config = dict(
    n_layer=14,
    n_kv_head=6,
    d_mlp=768,
    norm_eps=1e-05,
    attn_scale=0.177,
    init_std_down=0.0,
    lr=0.00804,
    lr_mult_qkv=0.7,
    beta1=0.95,
    seq_len=512,
    doc_mask=False,
    steps=10242,
)
MLP neurons of a small language model. Each row is named by its layer, matrix (up: input weights; down: output weights) and neuron, and shows model dimensions 96-191. Each number is 500 + 40 x the weight over its row's rms, rounded and kept within 0 to 999. Numbers have three digits each.
After each neuron's rows, "fires after" lists the tokens most often just before its 100 highest values on Wikipedia text that the model never trained on; "fires before" lists the tokens most often just after its 100 highest values on Wikipedia text that the model never trained on.

L10.up710:492388422565465511522435489441526502501504483538541477440562513502515447513480486557483564553544523483439523475513532469493476447522512499534438516523481458520514474519573407477543497539491505501501478500483520477481427521550484536461439528402473500502493488533515548533495498476460507483
L10.down710:479524490479511482544518535498471555477493509515543481508516480496515493512546524478475518539526478551499510579502516453599544483515496561507533459545482477517544519450487572480487490545416492483510523416502522457400463412471575502468520508544555376471491558500517446501498470530477468578
fires after: " |", " me", "|", " Me", " app", "im"
fires before: "|", "|---|---|---|---", "ely", "ic"

L4.up227:500597468455522504512605521471478503500497444443534551551572446477532474508506484442489565519429516485462423510509508501524478457520548530460515442483491527541425543555452500466465481546462434515510548510460500414478498522528475504525491464485504493529504485517566469507605527547489560554
L4.down227:439534505464468519579569534514421509497520514547492557499519531414533524459496448474484509508423549468490468557469540463476457545487503499515523518480477482516517460547496525509506465547530483546512545493440435532567495512495492479565526479466530421548524538536500549499480600508461528513
fires after: "\n", "th", " the", " F"
fires before: "ur", "ury", "|", "|---", "|---|---|---|---", "ul"

L7.up382:448520419455532510494397461553532464371527443511444542529510481536503467494407503534560508502515486508477511433559441471450550490411496530483539531495547485558547503475412521508491503541458482535527454473519484409450482527530495526483518510491535436540491552485503507553497516515514514522
L7.down382:496508481496472557561495489477532543478579554482489583477474544407464506543496490488520436496527495512505429534530535457502543436466468492479516470450505476549555574454495460486470470499516549507520500599516518579437509511528446495498511520562387416616460427535474528502541523542516531527
fires after: "|", " |", " T", " R", "it"
fires before: " |", "le", "ay", "ason", "ank"

L9.up503:489490439500546551530531537463490517537505530437533482466512523416491498447511481521532540490487497440485456512422358535535516491476430506553536468434478416453513515510532570525517527492498520538521559480492562575492453611481492496518468464529553508532493473507451483527547496454476524508
L9.down503:503453472467553480569480450595484510507507520463502521562539494520501498483483496477459590578509433520514552542531502500552492518488485521488526557515498405462494461520536531513486535550440497461480451542485495522409487526552436528568445466443547453479456425454440508482450465485542475526
fires after: " Comm", "p", " inv", " comm", "c", "ro"
fires before: "ed", "ing", "er", "ig", "ment"

L6.up398:499491479510488403504461509478457545543472463470477462468501514509420531507495492556504494412520517480459467498462522560517470473524589475463493466455457497491532518536514550504502521537536422546469472495577551480503462430445515512501519528491514515436494475511475479470519524463466492474
L6.down398:514515533538487546551510392487527468436443437582471506519461514557540470470537476531451480449540537502535556498461490491472489438452426524457435502507482478502509421487593441424550535563511505463534488525511431505417572435504492554532426483506484513484517508536487489487457508501512511484
fires after: " |", " d", ";", " S", " D"
fires before: " |", "|", "age", "in", "ag", "an"

L5.up419:429462514467365543536554507476545470509484530542431527497542498460459531498435500464481512530484520524478461519478547441551496556509491460525517497483529526466486496502502498493494533444490542463474536465419536503421628579453478498493527487526508549578513402503508534557485502518490542516
L5.down419:512477494521499425504442527526547557519520512489502503423486472511569520563503480462493501532482555536400459454482436506464486481485489551533526573449573468579495487438606531482581473505493535511509548530548545434461464567530503620500477545526510387496512523499518501442518508461489471488
fires after: " col", " Col", " te", " ch", " comm", " Bl"
fires before: "b", "ge", "te", "ction", "ision", "-"

L10.up612:525529434560501449535491527570549568496567538517526465538524541519543494501510483461512471537521486448521472495474516528515508546506492434512500490486571453452508483470412585487462520489513460483495461460490477615455494502490535415472454547525509489490539524495457514530490552514441494487
L10.down612:572416492536486521485565513527519486547495498464500476467488576491468488486436485465504514531524515411478482512561579443476545484514498477433489493490554437508521510493528481487529587531529499486524527583531498463555520483493429468483486530525492509528489487505440533477494501488462519496
fires after: "\n", "|", " D", " F", " d", " M"
fires before: " |", ":", "="

L11.up329:429498505484496523480504518508495468507489473510454458488583525510532558537415497614551462506524463469479440516481512452499488516523551579465460489445548484528469414559487529475447451527509443502479519546509488563472441516549505428481522450453507443538522548534506474516504485519478467469
L11.down329:526555491540482532570519537570455488522472565515470520491525501481456514496477366550521526541541566476518486503494515492526505493463471539510513515456488457490475557453516487537482478466452479513551452531516505525559564473443522421437513501511559497502502521453437502559429478571489481502
fires after: " |", "|", "rat"
fires before: " |"

L6.up211:446440504428502453515491455577512541543525541537459436449485586613481522469520541514511508473491482478535535459513550491500546476488513525492643554479492484507475508422478434491515520524459449545556474477499511510495492518459579554552479540524486408509482425518522445458522499506520455531
L6.down211:510523497501484460574512502519479532536460469512515509456480607491546483425513509524489514519444464468561507480513574476480531541515503545458596431418526541517450475550449482506488504510564479624551506501475494413478448537396475486479500464590439520513480499479529530527508490524447521506
fires after: " V", " Re", " l", " v", "ul", "u"
fires before: "g", "ased", "a", "er", "t", "ase"

L11.up396:495378462556494530461472405454430473495532522490511494550544487553498463529543444479487515493527470440478514543462522480515521512496522474524453531472552464486395489455457537514453438555553467556497544469491469505455469534534547499512501441587473489518509536555481421538528429525581502462
L11.down396:445536454562489476469493601453490469435465540435508472454503524521471513538567417505464492538500558480419477480462463532494466486516462483514508484502516558536527527488523525519470523527507456525542463464526481521492517537492533393531470504506566526527547532399440495536433496454511477544
fires after: " Re", "-", " re", " c", " N"
fires before: " |", "ased", "le", "ase"

L5.up530:543471500456443459526463510536420521508425466480475497529469470460468517413471526584517465496463438484515459542520610492528530508411493508540512523499491435490507505442511504460525472496485511547526518528504541544557503537518490529463532505451529524515495519489432544485484624516473431508
L5.down530:556516516585538520541479590517468429589524535527515572470537497527499460470536502493477453476529462507523490581487530490444498517506514508502499516491416422476458494549533535488546463455508486529504519555453567477492445531542532462496584476461508458503517517583533445540547504505555498459
fires after: "\n", ")", "a", " s"
fires before: "-", "\n", "=", " m", " •", " E"

L4.up201:521489525599504517586514501533458513446572484596474487527488441524431528501472502475443489506448492540490518464508498431526504521497548488458439512526510451457506549486484486554577539517518483400508538471449458531497501562500538470467450491538536499497518477536540518493501447398570539507
L4.down201:492525577551448492463481484507515452514412524504513536530503444486468496488527470501549441527496524504470505527484523439481565588537467470429423462470514513485521485500489440523512496531425507523537527522551540441462428558518487500452465528538505531399502440484514501425471475502499525546
fires after: ".", "\n", "s.", "es.", ").", "\""
fires before: "\n", "-", "=="

L11.up461:459470478540513531571543559507450479452516512592436433443493469514447487506552453561555534527504463477513519547504540477425451504470515500431478527486577548493481532505516502477540462549516424505506520439486514471539460527520557445519501471470547512580513465518492508463469478483504523470
L11.down461:489500530458435490586504482499530547505515496463554501559507511390505480474527473504503476489470396463560467527463491565481582504497518542533434572463557438486451441524572514402474514484494438574475462572582433474496511407493494500479446561505585549542545562502484442498515458534489490488
fires after: " |", "|"
fires before: "|", "\n"

L4.up139:511492469538460444500496537545498469494515430547453540480465469499450504428522442455538522573437466619445500459524533449528466494540482477474476538508484520558560421421502466478463441503441571498549532499496495542530497443527449460440552452435501531478611507469505471526492574542450492486
L4.down139:494537513486470434511462549471426477461462489503479570508569495487478455503522525388480520465509479547569474573536504541404518516485543512481489574462426444484508503500563503486566415477513413512460517522534431462532446502511494440478503509471556492473479556525463461557557507448472464480
fires after: "\n", ")", " w", "ry", "2", "ia"
fires before: "-", " •", " to"

L9.up162:484528595532560395490517479564496437488458468494519466549509516514444481549550532503481532493448561509507528572569482509471558489478484470473515440552516434452479510487490532458434494505493558486564496471491552459478454552536513516489457515573610478513573519542465487548500461444488498544
L9.down162:454510537500409473462510539538455528469487532522455480534513537450514544531444484493483490551500573475534549491548461522451478509511521537456496537466499510488473510556577503515480532487539453435500455512517457403571503513447478497468560477562503530504514512539488518447485512500511507494
fires after: ".", ":", "s.", " |", "|", "\n"
fires before: "\n", "|", " |", "-"

L4.up93:522527480468464541533534485486531462498498561461492482489503529471480432485402483476558486463564588499460528480478520483495524486494588488514487490550473552556529484456522461559488429504540521459514544469484551556508552537486546553505469430430594560423523435481500512492528460544508537498
L4.down93:527440487478506486490479552400599491528545513418533537495477523493485479473412509413439484545525554461454500567535448476541540521560520446493505543506509535497563478489480439565476506526490463522511519498494556537500455502452447533563473513607452492522500388514485484501510526521443498503
fires after: ")", " —", " 0", " ", " 6"
fires before: "\n", " 3", " ", " 0", " —", " 6"

L6.up546:482469497512515455480494460472533539539427529496507474487509499489565530579465432461518468454471492510507569481563524556518478513503536450527508510506518462467485495480474560498496495530589471594493479473500510467574481461503511471469457480591535477550519478583470498512470418364471525529
L6.down546:493626521441426488467530463558527543489516539488512552467442452461462526535546505542464430521458472500516490537428493431465528492505485444465502483447485444485494478546456506530472476460470539445495450523540423482506496503534465534518557499546602538575443497497537491464455486501549553461
fires after: "\n", " was", " is"
fires before: "==", "A", "S", "W", "The"

L10.up290:527459512451451464504521517504504500482497512488478548501514459477492499503481514542479554574511441554410473542513388534451505479483576538432503500541547482483481557499560517519530471546539511512584473526494616532461503603519587534443497410509473407489543461505491486511517466509512508492
L10.down290:506561498479520470469473507536460531493551482525472522467437485512517460556468540491467507526444456507507457465478478523508579531519574460493453530521448443394533512542450509502450464481525534543481460524495462516543446468470495470488483484486437406501577577438447553513526456525486478488
fires after: " |", "\n"
fires before: "|", "\n", "===", "-"

L4.up424:498499469552441488498430501507456541519474441526440524443531417453519560548558480479465454551504470477495513507494460524516542448486533456524465524584542478455491512530544492517524502490580539485579477476528420538465511509572557419511503497451515506476550443511502543546484508413507490442
L4.down424:524527506495482474452532554461485494401506495525496531530478488478507501498467447554530477544544474581553489448519492512529444503462516571520466508488425481525584553480493488452505581524508509501454544372511512487562445454531500487571487495494488507530505448405471467564468494455460545538
fires after: " =", " est", "oll", "er", " en", "ons"
fires before: "\n", "il", "l", "le", "or"

L5.up569:525526514489569535453519523577539476451519416491486521531476518565454580532470514470479510467505540540497542526508527536591527476489477492532466528462484428457452542518402559502446516477496552586474546455486423486457477506487519513496448528467477488566452475483528566505509495504578488489
L5.down569:491429462468472493533500581485478421531503567511481488536555534468450578509479439450484586521501523466471478409508501484500556559449437529555444524522446505486520462596508551525454510542520444521422486538575580505479481477513455462500532542457515458537444540595527457517485533456443446467
fires after: " =", "\n", " f"
fires before: "\n", "A", "M", "ed"

L4.up171:468507509543511472558551493573481466535545520517511500491492504543496495422440490486440457556554534641544510490579504440487521484503537522481499486493435523495513476443446419516515520496475524472385527449460495460542525549515535523478503499466544418477531494446460491548479493464472490491
L4.down171:456430465536526539474508592586446433477435469404489502489541463525529475523543603559492470490471483533543449566415475519508463553471524425530537545508501395496455507493498476521511497514511573522504544475501502479508471478508514539467497533517539552417548474520560474417473558499427512518
fires after: ".", "s.", ").", "es.", ")"
fires before: "\n", "-"

L6.up3:554507455442522483488495474513578486496515537507518554462529473613471503496526497529565467537468490538502474525498404477519544549445510469551427523442515418503466551479530463476565550502531426462529496432532499472472496472487507548488476433511496477563562444570507478442506504547464428565
L6.down3:483534444443469478460465488464579502509525495517543543447551526480464555463482500538554565498422490555522507489515523515569478474468460514463493495437471485539478454533413435483554451520500480528478526455488473467508543491510470503493493477461547501541542540467561492533542484495597464521
fires after: " =", "\n", "m", "\\", " (1"
fires before: "\n", "xt", "A", "al"

L11.up89:503471571538473551542531496461458539515448486521507481511552548478468476551583449528504459458547398565518559538451516495507521405467548497520463537429523504567499477441553442496526460480514523515477450453522534550548429512439482477536522497468551487509496478510526534549520500491537540515
L11.down89:486436448510490600497438544509534500464483454508485410462461492516514433408428577447514487566402503498492505449464435520416562503564441523546477533477567506517456524469434515489502580454466469516457505517541503587514504494530462535502535427493466531462480498567534510511509482496489540485
fires after: " s", " n", "a", " c"
fires before: "cess", "il", "p", "pl", "ce", "ig"

L6.up688:570583499521404484495563450453460501502459513445534527467540498502552517511465466550578465458427531525553441507524460480475527526521526506523546543499529513473509533405523530454484498503482474505458521487447472486508455465476549430491471553529474467569522499510534502540516528559480521500
L6.down688:552478492470547526512537511538475534574427568599500483467486539458545582449507449537461504517547432455503502526560477516524568463524489530554534472489540534550506569510512539498485535468513539460503452489473450496508577480546476498523535483566501440421494497437558476423507444562527462434
fires after: "th", " a", " the", " his", "ital", "h"
fires before: "er", "ral", "ur", "ury", "re"

L11.up96:551500488531518532589480471494505474470490461486496486556517484511522526540445432563478533578527490489481498505493496391437486514538388490562606529505464475451579460572453497554491496508438557506533462558447518425520450475455571501457434584453520477453518523539516526506586490592517542497
L11.down96:475509551507529501491441483472500441500521498477460458549488524521492490525426546481554467514500535560531525531455445515496534524468448479515546417474478476533408456478513530477379537423531456474493530504466514483472554536476495497437471541508392542557535442535501451621527501538489449499
fires after: "\n", "–", "|", "ang"
fires before: "4", "5", "age", "6", "3", " 194"

L6.up535:457530507488470487517530504535517500452495514496490485439500445454483498549507465548404501473467506506494516487528504484523514487481504465576453519470484494488552527498446418499512503585482501533500520504516545473546516509523506513481393572448537479475604520481465538475419490509569518479
L6.down535:552543558514460553490531498533482404578473503475530518491533510506555501493510480557520505540497486536579466511420473481519529466534514485501516505501451498528525528469455463465580524527528486467496533426453429480507462438495571459520442453479452492456524421529556500499452490459501471558
fires after: " |", " =", ".", ")", "\n"
fires before: "\n", "|", "-", "R"

L4.up202:527430457523543473425462483564461468478470468526478533527490506493480504580538479475477477470488525571470512511569486474590496449482502484509506573518539553456503514508544537420533536521476431517487504504421486410521627472455529536504462444533466478538523502520516472505535520442504430523
L4.down202:522474485470566486511441579495536556456536476477555537436506522531439498511525458417499556476578519494455504446501486570572491394442496503538515532463471467500475512513556549491536460516524465536400501534507493485508509467504504457482455433444488531469463527517515522478504501498546434475
fires after: "\n", " ="
fires before: "\n", "A", "M", "S", "C"

L11.up725:481507539483434461509471447473535505506451490563513458489516493514446542515510442483484452492529362556528572517480467510509498430468524543555544421511493535478460505482504504495481525517489519493495552474463542526513486486483540470516541539410540446488535606509494497487502581488520457451
L11.down725:526497484536471525462533477487518516522510501458500537511509506328531447533487432480469553530486435490546505491559455537479514461558500519493473536487559525474508487578493414578451549543551472535512505509463566491457524457436486462443467528509421519437514502461452511460562575547452582507
fires after: " |"
fires before: "|"

L5.up74:452463438453408482477450503474482488401518538509573551548506474584537534482487462450510455560408454528458502561465490526486530515453474500502473556556483525450475480501507447561470550466494524520448514556510459525498574445483527484469512528511560535527510509559486493510447587500532522533
L5.down74:505491448477603443557491461427508454491573495549475450529507465517508542537524431489530489506465408496450455439394495506488560583442518504510470495486461481540541490506486427524523460481490531558390485543518536474515538531467571529512453493493567468536464508514431521542430545575580493463
fires after: " col", " Col", " A", " ro", " Re"
fires before: "ge", "g", "ction", "ague", "ft", "ase"

L5.up748:504556479523493481553511564496535558511456519512499494490508446495498520502509491501493507482509505464525449511501583505544453453440501507540442502419445504476523448428561547543476517465521454493474518441517551503533498552474539437505527466448467578517595571560542513518490488510583480521
L5.down748:504452530525383530521509472503534534534523521470546567484500487549546482426564507436559482491511529495478548500463482424568504507509521550526453545518505472440450433500474513528539517471496502419501537502571490488503437427454549566516522478471458553456524522526495502478501574514402510547
fires after: " pro", "ra", "ro", "a", " de", " e"
fires before: "am", "ed", "ess", "il", "on"

L10.up187:455479522535519443546511515491546478456479501516469535391555442479547553520549457455551461550431468568456525489545481507479559483487497485465495506573494502467444516505456501501488491513495473462471522521492499496438465492510490426461520511462572510549495450504499551504438475548520466479
L10.down187:435501505520394441474509551465511570434500533513416526530528471466469492517548487553509500585457458520509519553428465486425447578503404480425513516526510520511464478500516509492489495467446442480523414484595527519527487494550413474537457500430563494578584500542483476536499518503551472487
fires after: " |", ")", "ur", "a", "ist"
fires before: "-", "|", "\n"

L10.up752:517494495508461500542467498558452532509471522422485568476509532545493439470509437566489562581407435571410523520476525519455513518582572504505473499507496463472493494532520462448536453534479482516485505555556470502584453509472524539462486546416482512539546453551483530444528566526520556465
L10.down752:478515547511523442410510542469513531436529473454449524487546506505529555460533448486486501553520509479502502522485526563475484459481540471514516472482493563493501601484534526442503552457487451402503391506420507438515465492542475449469531479475461496429509537500472536547430551553512492499
fires after: " |", "\n", "=="
fires before: "|", "\n", "===", "-", "=", "=="

L10.up709:524544479504453487393363446538514489491539432555447426536505529509439554536506497485489525483558495511503516529486492399436500469519517558534492534471458469455509517482479490526456540477425486448486495578421515534518504445492502515468461462546503481500460565496507549491536521532471553533
L10.down709:500530463509453471535517556431512472523488522513573554469550527436590471492481426548570469428424406445518521539499454505441481493499595512562509495528544548540508484473528540451528486503510469532522496481456549474438512460506465553521523527526479563531456477565503508482482385480509470481
fires after: "|", "\n", " Th", " |"
fires before: " |", ".", "W", " Count"

L4.up756:517418443492512453498486528459424462513524492430488514508462523481511563516504477468507459425505462534498545522483509529573526510384547433566532515514510520496477500506478515472522549539517488534461526446565495460542455479451499461444446438489499535498557505499464523521482540430488470541
L4.down756:525495472482553447470499545489456504523526455394487452492568440432500485564541519516507580472480507572550430544475494521553548516565490494432496471512430490517500443500444518511505492455496541578453530490576520492526478484522523460429476439420563506425464592533488542511497563495500519507
fires after: "\n", " =", " is"
fires before: "\n", "M", "A", "S"

L11.up333:459501600503474521573495456482542543517532490474466440488545449481478493524440517529533542476593507512510438533509486508433514534561490501532507519464551526473471428441526459540535436531485524475502459527484555498577470455429491528454528503533501562507429533452541540506483450541474468478
L11.down333:498497467528529489448515493452519431493461498468479377430530485516492476506468439569505487519455544508492545475546526526476495507469464481537553505455509511532484451480534427460438612542468507475583516511557517508505516521545492520455497539495492442478399526526515506513542557541554530527
fires after: " |", " C", " Rep", " 1", "C", " P"
fires before: " |", "|---|---|---|---", "ican", "ish", "|", "A"

L11.up651:507548556519559522549489508491526488516441475455414495477499484540602474517585463586514511547479480552480479433419507493481523463512514569535480508516463563485521495453515512521499515519522557454498529498478514498530491579563532534461488572509478487524491532499549535460506511504496453492
L11.down651:542578496512482503519462503501467525537494549504487543602498495540603501455457526528500420466471501441539489474478487445503491530549466519587540536506496492541476525515511490502430558417449552502488541466495540517503463446495475480530475453471498597448480498500484538453466459554452452519
fires after: "\n", " S", " the", "|", ")", "'s"
fires before: "3", " 3", "4", " 2", " 4", "ond"

L7.up292:509512459498491524445520517470533551518427453579517469523459518506505550462512512494526570535491453472480489474498480442558476465549488537483500600495518515505532558531578472397500462556523514447500480496571493541469545514474478448506487528470521444460531489507422498491501468546503532478
L7.down292:517538480515397520523529483569502476539512514521533480412518530528463564503564478500475540506430539514532442605439458510485533464502490521550476464465517476480455489606454550459469563511551425499459417526449418503460522489484412469552505436515523491525557485491508571473506468503469505485
fires after: " ind", "and", "x", " Ind", "iv"
fires before: "end", "ate", "at", "id", "ual", "ul"

L5.up106:520519486520479487555589472525521522529546519470477519575528506473514511418468449473577458452475493550523443490537514516483489467546576476459433452482387529542534489544537471509463468443514500513481553496452549550454504502520594537561542488430497496354486536512509527459526485510480508460
L5.down106:535448517516502492499511543512459568475491458494532440498494522526454449447476493465428518544503410460449498590491483481558513491585536476448429567450562462493533431472507480489513537518530535531529494506518525548472466533470515497466473483508532522433488471507490433472466476499443507498
fires after: " ", "1", "9", "0", "5"
fires before: "\n", " ", " 3", " 1", " 0", " 4"

L7.up475:407481427557463462528455409540468533451457423429525526503464474499517527545459473605531472469537452532493516467492540489466531426501472498512549479608559503529534484507457523438471434452550543513510434518473519467438465496549501487516468502469500511516436484510496540464497511541523551480
L7.down475:509504507501443482492530519412513532510536492501448463517487445355437521531494478473528557547480504539551569531465488502574552545525491542460488509470490481515479412507540557528558544511511543549536388545459520546477456478516523505522462544495511549484548539535466519528541566547491503510
fires after: " |", "it", "rit", "\n"
fires before: " |", "|---|---|---|---", "|", "and", "("

L4.up207:519509536489455476509540542548479492416482450489453424477532458441449559540514486578506473561444470524491427526476552539462540496497521514470576586468445394490567563436494488579533529476518493487550437526518492532451497532515477459496533523504569529526527384499537470497427517462445449549
L4.down207:535533526552511490475392576458528496499455430492466509487516483438504511550491534515510525539539486492485496468446476460463494557522450455471454430512505485528504603519570430501509506508506465452523426492484506466491477445502469493490578476448521471573511457504511471526488517491563524481
fires after: ")", "C", "}", " a", "i"
fires before: "-", "\n", "°", "0"

L5.up98:591479465579461556555531507500519523502434491403489520512517506503449520467508470521507539541422508521571438569536490470575520478608499548489470495524526518461510490463491465497547503477549469476421471488463439489470609488478545463509443474439508445447539388512484483453509489469460510546
L5.down98:452508503506501506499436538517566578485518473460531493478483519460593493489439518509511475529490508582506449400453487479502496525493523478464488513454514472442452402461555485508468461555592525542453449492508564495509476568536448519517444452557496462572464460449530519510531493503484476508
fires after: " res", " des", "iv", " Res"
fires before: "rib", "ons", "ual", "ch", "ect", "ence"

L7.up633:482416470545563466491418463493474496525492537526481488428495511506534536524369514509556517520451506512479416466469549536542488466527533509528436461490482457479443495532482573466481454473578475481452520457456502522446435522543530485589550495522546462550503562567519539497493528483450533514
L7.down633:522521501547442503517480552558497504514466563488472515507485496466462482501486368606463500546506447450439489414493461477490435455446487478490496515464478446495490468497493520530562452544539480552532397508569464518512526498528582486487464528493541553546505527487466521455453486571573536481
fires after: " |", ";"
fires before: " |", "one", "|", "\n"

L4.up741:512529585520476482526548538531510501460467504482523502465560472433488458575496493427438499510502483519546448478521526504530552508547625423474446463446520549503527514549466478502541468560547506498529470523500498517522500492489506520521404519477493516412590455470501511419460497505574566534
L4.down741:502564523541470476490551525493491455473498457518547501488530458540560495458517438536456494537455511521556504501482477486489487482465507539528423509538460535532603492506530468460489532555490456455520497448462486516531507534476518466519493438509438474517499398497501501521443426459560498506
fires after: " |", " ===", "==="
fires before: "|", "\n", "|---|---|---|---"

L7.up123:425572534532542464511446510446560495506553527492481430485492491443476475510489451528515503528464427500479543530497462502519417519502599430566470529510475538495477445475463538456556476505495476448472520542504523520551480493508520496516536431462535515434470420602483477516469513449473498494
L7.down123:451537546476496559493565505530454451547482448473551489486437515578526460430511376562509439552464427524513518466510483555530503455500551480557469536512502486446487542615506442520470491515488511448474543567474483419507547493492466570504533481465538464443489448490497472533516504488476424500
fires after: " |", " d", " —"
fires before: " |", "|", "\n", "|---|---|---|---"

L10.up550:439483487451470484564468510466454540512499437477500539497465461513473520466491485573451552449469543471472546458498479511489520519526507443577519467545472456479504510536487440436521540509504481548527473491504475428431405535547525487538485494559526458521529478479496471537549505472535522453
L10.down550:556446552478446494515515484454466504452436513561556459477494537450520506464468458496503562446461469533547553536546520458511473501513465531482467559503434474489476518529525514575461529495525535365481486472459439440435563444485505503513479471483573505576545440509482515536464557562544460512
fires after: " |", "|"
fires before: "|", "|---|---|---|---", "-"

L10.up510:505519510502515460557499587470495449445516391528410403401492466571401532481469434576535481572561447506492488528484529443516499487524547488501497480518481501531556481471472484514564471526491504456509488495512527556478457457400496502509456444401527494484598442532456556548503545460540502492
L10.down510:520489515528449455548535416538493427497533468511562446475540450619484484485529427550530499519444461524574520517516460587486491561476484523492500521493482519486468523485506507541526553422539466524463508522530525457489618485567511372470514491520542472493497480458477436549497478501519465504
fires after: " |", "|", ")", "1)"
fires before: "|", "-", "\n"

L4.up386:476460580548512508495494531477588511492573489495565542515571533508523478519482500469491512409553439466557517509520480523546508457542538444522504479490493475487471547531477476471501503534463501498492484452529503452503479505539517431504488479544470483496492531503491487459490454499507526596
L4.down386:451504436515545561551505581515514517464592500486475567484523541511505492461540495450506562483540433527529472521495495496548509436493566524529470536500472508535485401513572493495519460485516517533505493531591472488476537518472429490466414455549507477508453479456532486510553534475514437489
fires after: "===", " ===", " =", "=="
fires before: "\n", "-", "The", "In", "A"

L4.up721:517544482549539433491486542513506504540476419464475534469463493488493507485518530445434499500502555488513536584523507475499438470468517438540503515485510467505437493447475505495543570598470483534445482445481505440512486499483548468536475470536485503520542488543430478457423493443477502478
L4.down721:544603500466449549460507525540502492511513460496523497490574438537523557516518528583503463520506496523522462537528454467551430540531451428515474532506472504552515495521413463492500533515458575518474496453515482439534506576530458476508461433518536504431448492524506471482448489370420504538
fires after: "\n", ".", " =", "s,"
fires before: "\n", "==", "A", "S"